config = dict(
    d_mlp=1536,
    qk_norm=False,
    tie_embeddings=True,
    seq_len=512,
)
MLP neurons of a small language model. Each row is named by its layer, matrix (down: output weights) and neuron, and shows model dimensions 128-255. Each number is 500 + 40 x the weight over its row's rms, rounded and kept within 0 to 999. Numbers have three digits each.
A block is one neuron, or neurons of one layer that tend to fire together. After each block is what it responds to, as a language model described it from the Wikipedia text at the highest values.

L2.down2:443537458511493499466474487497542509520560526449512513422496477562502462563518491511444485482514513548535475507591491512517498478542601526417454422467436530574541475439483510540512486521508471520441528532481453455455473488478504507577478563504460549526424488480461509549617498534433462520478521470497499485526520462540474513460549446468558496457507525542481468487447475509508517435528
L2.down460:507512445529552540506543457544493517504547549490563485550416509516520469478512552477527500560481547425481542528506517478485509465485552486430488542527468458481484515504503496492502433483490531476542547504511529504430495466518462542505471537483555467502529460488450532569519506375540524553497494480503508471496448550458589462542517436524447491382443512511513475511572586536460569462449
L2.down548:578488502536515450484448542587564505571522494507563507443538507522509507521524536456469483547477513466557460495532506497475539548462514516482531516479516499467469462446419477529492520487486469518542526524468482475472496556456549476501454477483504487433522508493478524475535515493568489436501470440514527391538506540446478465518516505556429578454524524445512499487528501535563519498489
L2.down759:491536503546509544543453514486492526453435524479507451501577538541572543493559552501472567404591438487438509452468495455506512510546477517435468497486466489487579516560482479434504548556538529596503500462551463477525457508529497532532465456574510461405504484464435451507550462543538511480507551511553467503509438429478497479519493558468512477480505494524500519507491483496465483534498
L2.down893:540552480528501486563583452525577509528448485466508512487526487464410493486480468514535495481545632572480446480487536537511431411470500539485410479487482508493461406509538444520493511463407566506497490528511412491528546521509469521442524498569541544437488500472469510455498518512498504478456504530518406524514520495568506561435505478498504429494515475521533468492482539516527467538495
L2.down969:479524502546553573414491506546506572515439465438581502555498504505482494522527571469465523502504533472532503511504523504504435473456553474501624497471463542497554577512530457508527544505442494466535481457488496515486445419520511533485493532523498482491515508577473578433430507479470407458538529519522507433508463526465514457504477413562468508466503405537559436530514455419513456430521
L2.down1184:534438551518510533536490491523496496507448447431478477462459541514526539558494492502465564487493579475506473494575454466548503491413422484407444522471397521498625569559587487524527488486437457521450541468463417453509500513433502500535475557520486519503531421557553507471517547520461562583460407490487459506502487534482558447488538483520486474498447584486495519481473550571520539518442
L2.down1370:439512537428499580499511493534492469468483564501480471565465485550488483484532576488449432504539514559561540475543584428478496482512512515533479514446530587488450519510559536436570533453579465464467545478527450515465489470502438532478496466451544473485468470443469460544434497571470508471470504497528471437501525526511568535508521514474487491506461512446517488480476550456519518475481
Description: Colons and linking "of". Colons joining two parts, as in times (5:45, 9:15), citations, titles (Rambo: First), list intros; also "of" before place names.

L2.down89:505489499447531485506564504460520465446437523461532462589502531458475560492506474519495476519443349459476495539476521548460567492536432526597509513531453451512495528519497507494478556541513471446565467555487523506463514476528470545532485465454460457531498491454510456529488524500487481511458543464534520529536552521501574553545507445531548535473465536441533556492445482475452552512493
L2.down94:462465561488588554585392563506540406397482540469520536475438533541470469498518441517516460479509528474472485475561501498531515521459491489524583534527516473427498514525475506526471442576576503454507456507456531538502480453475573521459544438488474417482530448466480455565480559455513433528503508465529507563556499532533515499495456559574545513503487460490496508481530561604533461525476
L2.down1081:530458523524487446501499580501525522470430458506563488510511475473477424470469480493567393499435499514442461479542493607535483477550545489537516458513458517510452499514526473559532554500477504519513485567485563586491536455507462525570466578404461448462535588527497499469567504492453505556531547443539559506499560503549488535507481536507511524540497461555568510511488501473501530501445
L2.down1122:491498515469545495465460513511503532578523522505548508517484454530486505430550501583471490529524459479557437480574485491465502508533443572520496489538446539460432457575464486541547498552474452568488509488506538573482485520545548470496572537553494432527504506453474463510483479459472485512423495487473499417536522418481514527550541487513545498481539496480521478484467519525470466513516
L2.down1377:491492456458548510467451473569497505462537496490488555516538462479473532500518539471575474546472483461487468534585474561519427511513475436620500518549519507472511475469474433493488454533471471469522444491499577472504464517500468479558529518462541445474488525507422471499468486448571495487524531473535501428457466573469562523458444472479553594539475566415462490466457463546472516502481
L2.down1410:518452487493497559458464523560505550493469415445497552491572548520529540502401530563579537571444521543442587496480500496456436462494457545502447524536527466454477440603472540520485586496551499476482478485510419504437452506581451438544496455507584522551552471475498408475521516522517478497480457502439532442468471466552491565493510508546468588488496493472487442441500548532520526545489
L2.down1412:544577553528510540523474480525504526477494496509510539465516508476446519499502536431575553492466506511428563464462485472443532578523439522511461461514418490485556435482517405560496523456493511510472490491512398467501484567496528467395524552485465510435486461430465566470521478492561552437523526483415536564510512497517475479505459466478513534428508520556430475553524448504525488573481
L2.down1433:538502621484522475521557498466553489514475519478498548490597542526459530524485488450569576546505499475533486525470562479491494541511436491459486494431527516475471446444514518573513517561581491370479514586536507536491484503477521461536559564531410493527484466522417510527621500441478519484470540477482514436506456452497479506484408481576481500433489494502477483424523573445534445500544
Description: Wikitable cell separators. The " | " cell divider in flattened Wikipedia tables, right after a cell ending and before a new cell, usually a number (e.g. "Reds | 76", "4,478 | 0.23%").

L11.down32:449493504453543504488533533562409498520449471554428566536505531489524532506450510480430519554451427481468556519481511479466485507502500449532525524517448519524468504470493522463438432487525493415495542499429506503561532502574493506470508511548507490498494510591497542509506546468500490579524516472521382474537480457451558496487469480539445518484448520518502430513408542450463534526470
L11.down332:492524508542469526494456515504497523482534475486523491484477559436509444491512514567458484485428492518534491567455445479592447571542514506501483433473488466571489548492484584463468486498526425503580507459501449458469469475471514490509486459502498528457496498517585503484518507533508509494552539533543450444531454536569522564556477493562537497553552530489474536543477509471453490540486
L11.down499:534462556424501481451506556506590492537499498529506465568458459482483484514520503508463466525477563484450561482511584470515469472513529515502565497478482449406500467505487488543515544477461491449497558492395539480492482462407471521539532437534454461522553513474517517514536485527522481500536420538490478542492528518475433513445437430567535470507537458496479447451443493390510465587505
L11.down728:482427491531475423489442517483563405522478460523453476417575524512504485510511470534476573449510513502472521514491476492470473455467560496467479535482504421487574593564598488494486432490517476454532444464491489468570512529572474526492468596485569444531473451497547504508485499445514536516471496519506473551504548457470498516527532612493479551514493497540497487548485397531479511499490
L11.down761:477540594461492473455513511478396494488560524419417468583510454488545541519469471425469522501489529533433521553515498529519469499519547544489515529555522518566495502490467511530467609487450495584454494546484527514485496404537429497509498422509446570542447513507455463522515439485490482476456534469480544434515449517508436487498453553503451496508516473465571451465428539460501452420511
L11.down772:533457478494512529509535452453465455445485503479454463495555485515531501476500528411488593489395478454485525498518537547568403481467525464500583490536537518499475563496493446499464539475491542568490463461487513508501475518535391506467460475442556511469459533493486493481543497478491478460514462432453502483449523437522454536480505507533479535536468450541544409538536515495504539512485
L11.down953:505468461465518469505542536534436507499493440532567467523574532554531438477513492472454515423517421508469456513545499480552538528456531511492523489513450513543464421470452494555466444527538500545474447528436479499528491525438477503518455530490546594534482509506456570509378462497610460577463499543564481464476518531549491482460427456504532545506518492531442490444464509456466514513531
L11.down1501:536397550534610507509482506494457477540495463543499499525546638499521486507530488434512474435487537441485529451516461502504572460556540503452548475520471514491444454489522501546502454520535458509514443497550530476462554550450494527485524454474558502516481537571551545431543480514469456573495516448533480528429492548494524535527497538486480508564490520482403514501518541526515491468522
Description: Numeric range/time separators. Separators right after a number that expect a second number, such as the colon in times or track lengths (9:15, 3:18), page-range hyphens, "to" and "out of".

L10.down1337:464467434447410460556533518506437444575511501509480505485472491519473512529571484474576525510514423532487544477472553520396471443505554499487572443478431497426499521458519541556566478445512557462596558541431560437466496490464514547547464428513507532463538544552551477477509476471569489507516394472500444547462529525506549519491520478474536493473504478501461494515547509538474542522538
Description: Separators after numbers; name fragments. Column bars, decimal points and commas right after a digit in tables and number lists (0 | 0, 0.00, 3,29,533), plus mid-word pieces after a capital in names (T-ay, Sh-iv-a, T-all-is).

L10.down900:484406569499531506529581537535530436527491445562530527551459553478508541529490472543504492488492513507487505539473480484538432526491530472485513504511503510444492586451439520476539427549518511535534481449484461466446532509518508481492488512463502529507501469502490519502494466508454449584529501548476550529517504490504528487529470500457494490432536446581442516625562497450501459477470
Description: Census demographic boilerplate. Connective tokens right after numbers in US census paragraphs and stat tables, e.g. the comma in "468 people, 169 households", "ages of", "who were 65", range dashes.

L11.down75:537523473510555478476491428421498515480519494522541541401479502429442532512472510514434456556488532539465513509527464530506523514470506463437559511570551469477482519516539452511496437569510486451493519511546512515518541533561457504535524495513548469448480489469434469540511502498440487462541473523520516544502539482517452530453499491499472488527485557516506469479632517481469474408511
L11.down415:490489535525482508538554545537553425504523470485521542435492469560437497522422424527530546511420496507493448522499469470509547456456558460514504545507488488522511516480507495501507516450491506508525491526487499465568479509530534491508532537516556469449471458477476506491473498523501409504564536514527531471510504513499504408465542407486545498550492547511548507484528472548572601402497
L11.down563:492499438439469505527479510574411543491508509425509585504494416513509469527526498395528554505505459494594513557537514515497538519530429504514502523446531502501506450492523466412474439535523548441491481513482502521490485456507498412449515473493449436463506477401567501497532540559441436481539474486496435567476550518504492543459502553503515488526470476522469431548512504435469544518506
L11.down673:538478408540474532506481493508528488497490429539453502558483477442491522454470449557473503442493533514550482479484497468486536482549519494515582509501477422487546490548470540501457550487476505492520464528518408508571501512458476487502577486531506599489506558442470473509417510530531512494520485553477606575466480426468479447522526483573420549458516530574487484553468508566545511468509
L11.down916:479497505430442510498534471456470518581529548500494470514509543432521562485521516521558564511505540509516507478507544438422467432486482510445513484457476477471475409468497445437509435520518447489500469483503472494536428460497523539515466502486504503516452522539497478512462506514556444519541552478440532542588510572533528447546530484452527526526536448499515492467445487558595534467464
L11.down1144:428491486484460436587442505496468466560506514535486542576487491410497449533472496486522509536500500526469458564528575530486495463492495503544537498529486464416479557546490571404522455461516509507471503479559538453534533470416496489534418495519515484457487494515484446527481540492543483495497453494517506457554555535515506520398493480568594557520521425529465445442431595558448526497510
L11.down1389:494471438483518411460437525525463489458448538489522526538496449555467579447454495416528515503453485460467493485491535482505449502512505573490464499481522490448547488494493511508551515504465484476541533375494541470536436433479466502454511482475476607511477497448611507429499575577466525510553530468570511518494541455475548525469521489482478514479492480457485477490501487477538415459533
L11.down1392:448511547468485564514436479516488539469482423533511466568555484532461393481515544555508476415496533452446460447441540564545508503551529506619573465557536467460505568494510543532558440538473502558541390576526513533556551539518440496488460541439513496493472446525450565455478501564504505386526411440569527484434552532531531457520498490513445514472551526498555433554495476503525454519504
Description: Hyphens inside number strings. Hyphens and dashes joining digit groups in ranges, ISBNs, dates and codes (400-1849, 155-156, TAK-385), plus units or nouns after numbers (5.7 m, 341 people).

L2.down127:490493499617504490536486465537475479531515413481388516524544429563511554476463553422501542543434519541487496484494581477473429571478507531432498548549544525523516557548539526510459463421568501479512513546420487507479494487485552563527511530511470479429540489456467461493527472457464562505495488426452509545516474510462512557508472523559500465527564493520500485489531505434466410526521
L2.down143:469485476500503541465471509537479463467600481452439476494454508534557536506538477464497550457563423517493477481493485567493432452456552469485557477589434467570510556412564440446571538545523529507495553558529502535475543537533406447484490470486491449505477467532470475508528469512491509487482502485524534488523494532510531466459447533491430451459495508449516526479419527496503473489444
L2.down476:428508504517545502498504573462517470493470535440481500517481547476496498531499496511547516495513476452563452529519490440619514517509460520530605511496508533424482472502510543546515472504515438473534495471462477541475480581534555532480424479523557489454493488541452436535433519435397516425514487424544414491495548487509520460472432468437486465540530503493431441432483453500456455481490
L2.down555:460587497537509470548461536471456481512535507561476506493501499526501531455509553593487518519525511580444547515532439518517491485480548505533469489522519546472531517510542452442526521457509496535542458486468459494441421502574473546463537484480557525570532533488492469530467501557508500494415536453533520518537503531488488460565470474472460512508463504489491482382523535485453536555515
L2.down639:521586488509497514506531525459491516445515452544509492493543576540528504486529463489482542483465482539413482527466515538532441505506465513589446461514558472469549551544515537500490466538490432540513508472545397553431465546579378502445582495501481463526499468535519439576533496432509437533475499455509547465473474489520456471467492466566480466495506546451569485465535463501435488515518
L2.down949:456489489505497484454522510523434476504500475510390605519516492468519510468465495513504499495477477613525451482520507451501531433477398540496496435526418525518562447520513436453523498515528505406477531458599473487457492441575501499470441499493448498525562457426456477498522468499532525478502616519563436518480471466553482504527478580568492517446463414449519486509488470455539466499460
L2.down1225:444491486478426488474471463524527535474525495535445457515553537552516408474470553575470514498457524548484527532471505423512528513461485573596568458554535529538570495538534493492459461505544443609516525466496462479421489507572539541482487494488522504518572533473557434513492486512445508496504497408448499532488527442535508549533463542509482523478470505530476461517505438462460466492493
L2.down1344:471453467550451459535441484509471547437483492482540589530471465497560492554506488486471557514499514508461467409482452391452488508517473520535506504517561501512494521530472520439477471448500525576468536485445453542426498461506509561488529522492439554534519502461542500561487482469494461495561510484570548565536470545506528536506505483522438503448456496530552445571480513443509553466489
Description: Preposition plus "the". Fires on preposition-plus-"the" tokens like "in the", "to the", "from the", "into the", mostly mid-sentence before a noun phrase.

L11.down39:518443562500455528558501487513470481512468446490452497435530535509531577463478527599507476533410519492519394562438537505509525510538461479523507442489435553475540484484477548462450529519513509496423481567471489521536532502516454538468450393580466408431541548518436552423477497579503465439551439499503566462478479496558409574501533507497573509480434451500526439515458480465538476466556
L11.down525:516516519482549563540458491505522477478536521489433511483454520555524567524466527506436565461438495532494478513445482465492551540517474519524523521509540532459557544502453424466575529529520561504511435595490497495469491483591525457537489453479458471516475561479482555488501522500453527462428563431448525486546404474463470495541503558575473544478463473541505493429512508540550518477534
L11.down561:535551490493530491508512547523464480550469502467462514496443539509532503464548446453518464516517493533492529573445493492501517520555442520504491538510445607490495509508460530469518554477522515463485511480499437513447433479475478532470454478490508582569561581505604518484495459504607550541557455528513529556474516479421517577551513462493514502450523470501456496461525446443497488530545
L11.down587:526447467419466476524551440529510521452481481448532520502603512588491484512530505441473482500469502462451511497492487496563460515552482590517523507417526541529455502544441526521475417584452488507508451451525567536524503549523461578483507460598454556503504505530460504541559481464453473489475540457474514442488492507430486508521479501542515513476537567466470449511571511568483512513566
L11.down738:523462449461460406529448552480558470569515573529496499481508460474412429479519530403454545554422544558490439479474540542518551533469552522474492455542519471506533544521430526526481550497484545498564486482536551552482545534493454503504526512460493506562470457523524454538453530495536470513544492484544534443518521498511625563509477417522481493423491413554495500498513475520481534546482
L11.down750:529512561504471455511525507503504533565437430527463452501457466458504419452519441468591439489478543578533539548481527466503486450485556511528475546490515551475422540547587441536555487574482465407538508505546510524441511447544568520477530461500470531460503487533512538489483460523470433526465542523427510445510488527497539473486518526475482531420464437573505495551484542524495448497526
L11.down1090:572535485522526465414529547514541525558525541465525488466525555451466460465544485519513494595550499481527500441495464544504545454568469561451491421450438498552443576478476495505438522484529525520528494487529543545500525481538434450452505486495546487494496546565503493629549484532536489580504528463533509445572477453505506435559502510497455509540483499482511461469495497432482506470480
L11.down1283:462519543510536493450516518436586460455471510506526427476454604548494481494447568520465520485533433499500494500575461573523475478534560440480507519478442478423466471453530578550503434521544491527501471458589409552557461537551510491467522459525481449573495532563415509430465553533456498461493463497455513521500483466454493545501522474501502520566447446449507489429539541525495474537473
Description: Occupation descriptor slots. Tokens in biographical or encyclopedic openings where a role or category noun is expected, such as "is a", "as a", "footballer", "actor", "manager".

L10.down498:466512514452441476491454471469412442467499449454446526516450551533480521554531559468557577520498507567528511493523410457578506526492583516527566532442464525493517487525455495514521441552479475616540458566522417438542532457549471463548479513487479504500526451519536466518489519582455540482497523471468482454432567448500454533449439484609530460529539529464475440546468535508527479461522
Description: Number-internal separators. Hyphens, commas, colons, en dashes and periods joining two parts of a number, as in 16-17 tons, 1,470,000 and 16:00, plus month names between day and year.

L11.down163:490463527500534509508558583523516567509534461561449578484508482477509436500460506504519500454409498495524387457472488522495562548501521459476456506455554552511572535467510575558498519456547561496516472540532528492572477476508418496546431578527548568495446477533444605583453468477508482483549422497460491554461505441559490498519446533510492502524548489516530498405480476536479487534528
L11.down369:517514437574501446497426429485587483460504496485448523446520531454503473493528500492507514480464449475552463432473522494503549462451533501515531510481486501473534512441554503420486551520485510526535524449511473489479491558481467514577414472523484478464514529566476489461441530442541501493493504532491476510483419482498528453439562466450502471486476556473532554506557477466574527477527
L11.down450:498436570542489538517475503438476503470554554523492501483528467550401441523507494527506506430518520530432527472550494469505534484509568447440492521435436523532484545491566504490522467507440484515491437508449480482602508569465531538507535467433513511484492501524391508530422510528543521390539486526498491477474467494487448556497475516467498520507492555524542484470541471466499481463477
L11.down701:466509433547609468448495452457556514565456401531494452477598526508481493457474471428484540486505478568530510469546458436569512544498524460525525529494426497501483487478507473500503483477504434529471473442513486482511568508563443538481564558557493533504402538531423467552517450478479570435485554457530499499542486505523482469454552534482449495527528553464535499516477539499458479484462
L11.down739:432548500537503518516467492514529537498512524501492540557500507537559502505519488464505574518491551399419458501491531506456491465574455538551486408501540514500466492492482498501506506534524537484469560578544550440494528519518453472534482437579514458483576446497463486553553439440548482426518503525486496456512531454434539605544506472579407462446597447481517554592525491529474455503425
L11.down1179:517531439468450415500433506488442561462499499511520429436527545460543503470538475557417534481456603542528460520510513495562464514475610430470495522439416509537552488490498647483468488452474500556528516503477488544583499508583476505503502556451465502496565548507526438567505509488504588556472515538429469436461549547473482533531445530552552467480529529580507480454488520513483514483504
L11.down1195:474530541502488542518470460486503587508472468477405469477513466461550428443466460511441448449499616506472487492455484580527524494495472514434533495557489593496549514530555462408533515501567457454417490537479466470503507453522498516433530469443503552426467495515426560560485492530447515489476480533533431524515481503545424511449549588553483555539558539472510441548468436526495475490538
L11.down1525:488439501517542472553535465414503466413483447564473486456511500564501546484507562504616562500521578509553445537461532487508502522486554439487453533495457477452457517519503558509488484432541483522477459603489446528536553517525423520571536445541466494542472547522488510570464465546488483492445529508490514508512409525526452471505514493564512477531572525493423475548422574503488534450547
Description: Mid-word fragment continuation. Second word-piece right after a short capitalized onset of a name or rare word, such as H-os-kin, S-z-ack, Ch-ic-ago, H-em-ipristis.

L2.down208:522505458554421524489542506512506526561534452491454476553541497511519515515541497496571423549562525457530538476529459439514580470526501475571527554514494496463508568496501501484526494557449481411482584447515451479496424491516465497481466452464520461494534438584431476497540447485564488522450455513422490562525489515475493500442516511477520469394492473529484509436568527430473506612474
L2.down264:464498525478430445506488481469467514461440476478494528499552469446470510524518444501548440508495527439522543524561474566442521537513522533464466576449461494468539516577517501496457524508437441511527452574561435482559557522543530429498464524485545564458522488522455531520564466455477529481508459478513513512441526523549583560548525498514532473520590484477452528424509613512516504584516
L2.down515:504481428419429485490494622510554570497443427477485572546498512556475446499488469451508523471455529532511531506553479559448416551436502530468475464568493480538476484513550512489445488415481539430481487451429517490498464454558537509517575486435530531490505553477507502484454567544515549427454430498490504540421487432454514496495524556547459528457456517527501587446526477489422425505492
L2.down872:493484463460445521459456496543546454491499470496498473536537519456445490473505518435560534527518541458549482539516484495398492491507555557498523584557545602458470511487446523471504560457469478454579506454435424457489526490542468531494539443512525549477503423547487450534545528553554534493495430489510534556519474514555625478469474529497447534474545469462518499513537419502480506499499
L2.down1182:472497466482456441523451412563481392444590470545498493548573480429437533499525529503515441519551464465483451542464500509476468497509491498505595528521433458537536424483463567455563512500613459511525447524496464432464521482523558486505467521469503492517516510518427465482491517506561467530486533461508442493502488472484491482505528478498476517459522480421468522471500455533461496505487
L2.down1194:426508548468464573470500500480437499431591522438518429483522516535540501452487513445518505507485431574476458424460503476508490499545507491490584415472500509518657494484484400483498507488538535462479412508555511532487431561506508481550478474534497519475494511467454489563512445521416439491548480463477499436520540528571540516531471418498533557522517436528545510497499462528491552528564
L2.down1373:429479507468486449444465564531437531527512490465521484472445430452484442519544552528508455527414505509513528498501489430511483499535534508498534544542456464473477541471489484482514483485464495511472534478501467490510412488476503463462460442427525495499533441460529547542514569488555543439495450471573504525515556474456471510482522514422528520462540545487412497490476483525495585473480
L2.down1419:377488560421486471431496538492540507547536495472488507545499554463496484494449467530443462548477599496514520584525551514486491519514456475524498566464407517460466559545534608496479440546538555435441441510518552435529490536571505523483486541554560470541485548468468380489457547505528535513502507475458520517578508516579520529466482529448474541480515478525517520433433614488523509519547
Description: Hyphens and list dashes. Hyphen tokens inside chemical identifiers, number ranges, scores, dates and compounds (400-450, twin-engine, 4-3), plus line-initial list-item dashes.

L2.down96:515479472498469514510498531566516528524518587474569415522452499465595520528430520533496483594556500406495487485537527519407525485503421529485447498483469458491533554454509483528489540503504534439445470475463521419570435499555428457458477494366576513509434464489465463456553544530564508537521507437452465500452467399454543431483504387438547495517505485484498453501571499500484499495516
L2.down263:484544478494455512442452554489608536481443493453451478529510576563461459496512545491528534487508440509491454455470539492502482531480496561466543493509487480486528508610473504462528506514515532591515442517540524498472560428491479572530509507539547534502523500522420507561476450512460551502509422436568537422483502455628571404471469562509563569538527537463521489449523543576470471494532
L2.down534:536553495537497483508495501510500540540513473510500450522472514520502482518493494518457527558483507518544513466607538563480498572439556544408517470528491500531465450560475514463472488503538491425456497464507511592568535483498625450516501458520520477442494492415493454467539549460447536528503445424488506435363480472450562468487551508514499510500518363507474525444429525542605412521544
L2.down644:421464432548502501495500508534551487532465534549560503463498528505483535528584518433474530488439542441525516499530530486460448511594494499500486478440459512499492502475495409576450468556509544539491525417515528406491479504438548489433528500429528496457469502522508487536521505515500490476511503523470468542442521529543517501508459525457464467439522479471460493486569495526564469557463
L2.down824:456574429494488476479554499484595519600523470584522463503417494555478484475439537562532505468547470637542489471493513537473484487475514523491517476439418494441558426564455533462516485605473503538436484552454509497502527555516552558552536528491503507532462484480503511545476501504504522512550454466529587541499483440529496457539455479531487479468525526524494510516505541484472482504547
L2.down1178:508571510517471471472522563477445533496493571506500448431438531486566539458478414509487433470532541468519528621471513549539561545546494502501474543477461447489567513460526435521428448544513469500467504451559483510555561485503554520477481557500539519591518534509441450451523497545555483430428483486481527520403568527547497504551483549507458510487511527476529549567508480450473485477576
L2.down1475:530514516467510472438496576553551498510503478522470426492486515528458529414483530482552454458590454425511526443537491557427493487480546476452474551471476497528503493513486398506424483583574521476479487555531562492455466435509543542518486572465582451538452556507463557462528528504518508463475528519535580506436552506465523515564514509532514501452553535486474493547578480453525528519557
L2.down1484:496497522483477460509530529531536583557446520474491514489501463480436530521495489452453523503519447441485555458623455547484513500498395531522492470468451520582504539558513461541400471537504493540471420471583550515460411486520533465501487518561482426482525476475488474513512460534487446463482484502469490480526490514459425414476494445490468505508507533541387477478513455493484568453574
Description: Indefinite article "a". The indefinite article a, usually as the object of a verb or after a preposition, e.g. generated a lot, led a force, of a world.

L10.down1525:473502570517490532522565537470522526482543522597400537491492479564558495529417566464540465431471537543441465478465480552482455514501498439491472414515509481560534401432511523491519447437530494497449518536500476495542526506486535572506549498471527532562482520492408522569492387528545483503448569454537494563488484497504428521464426439554429434508487523500477481494586524482533517489490
Description: Second word-piece fragments. Short word pieces right after a word's first letter or two, mid-word, mostly in names and rare words, e.g. K-o-źle, S-z-czepański, h-ier-archical.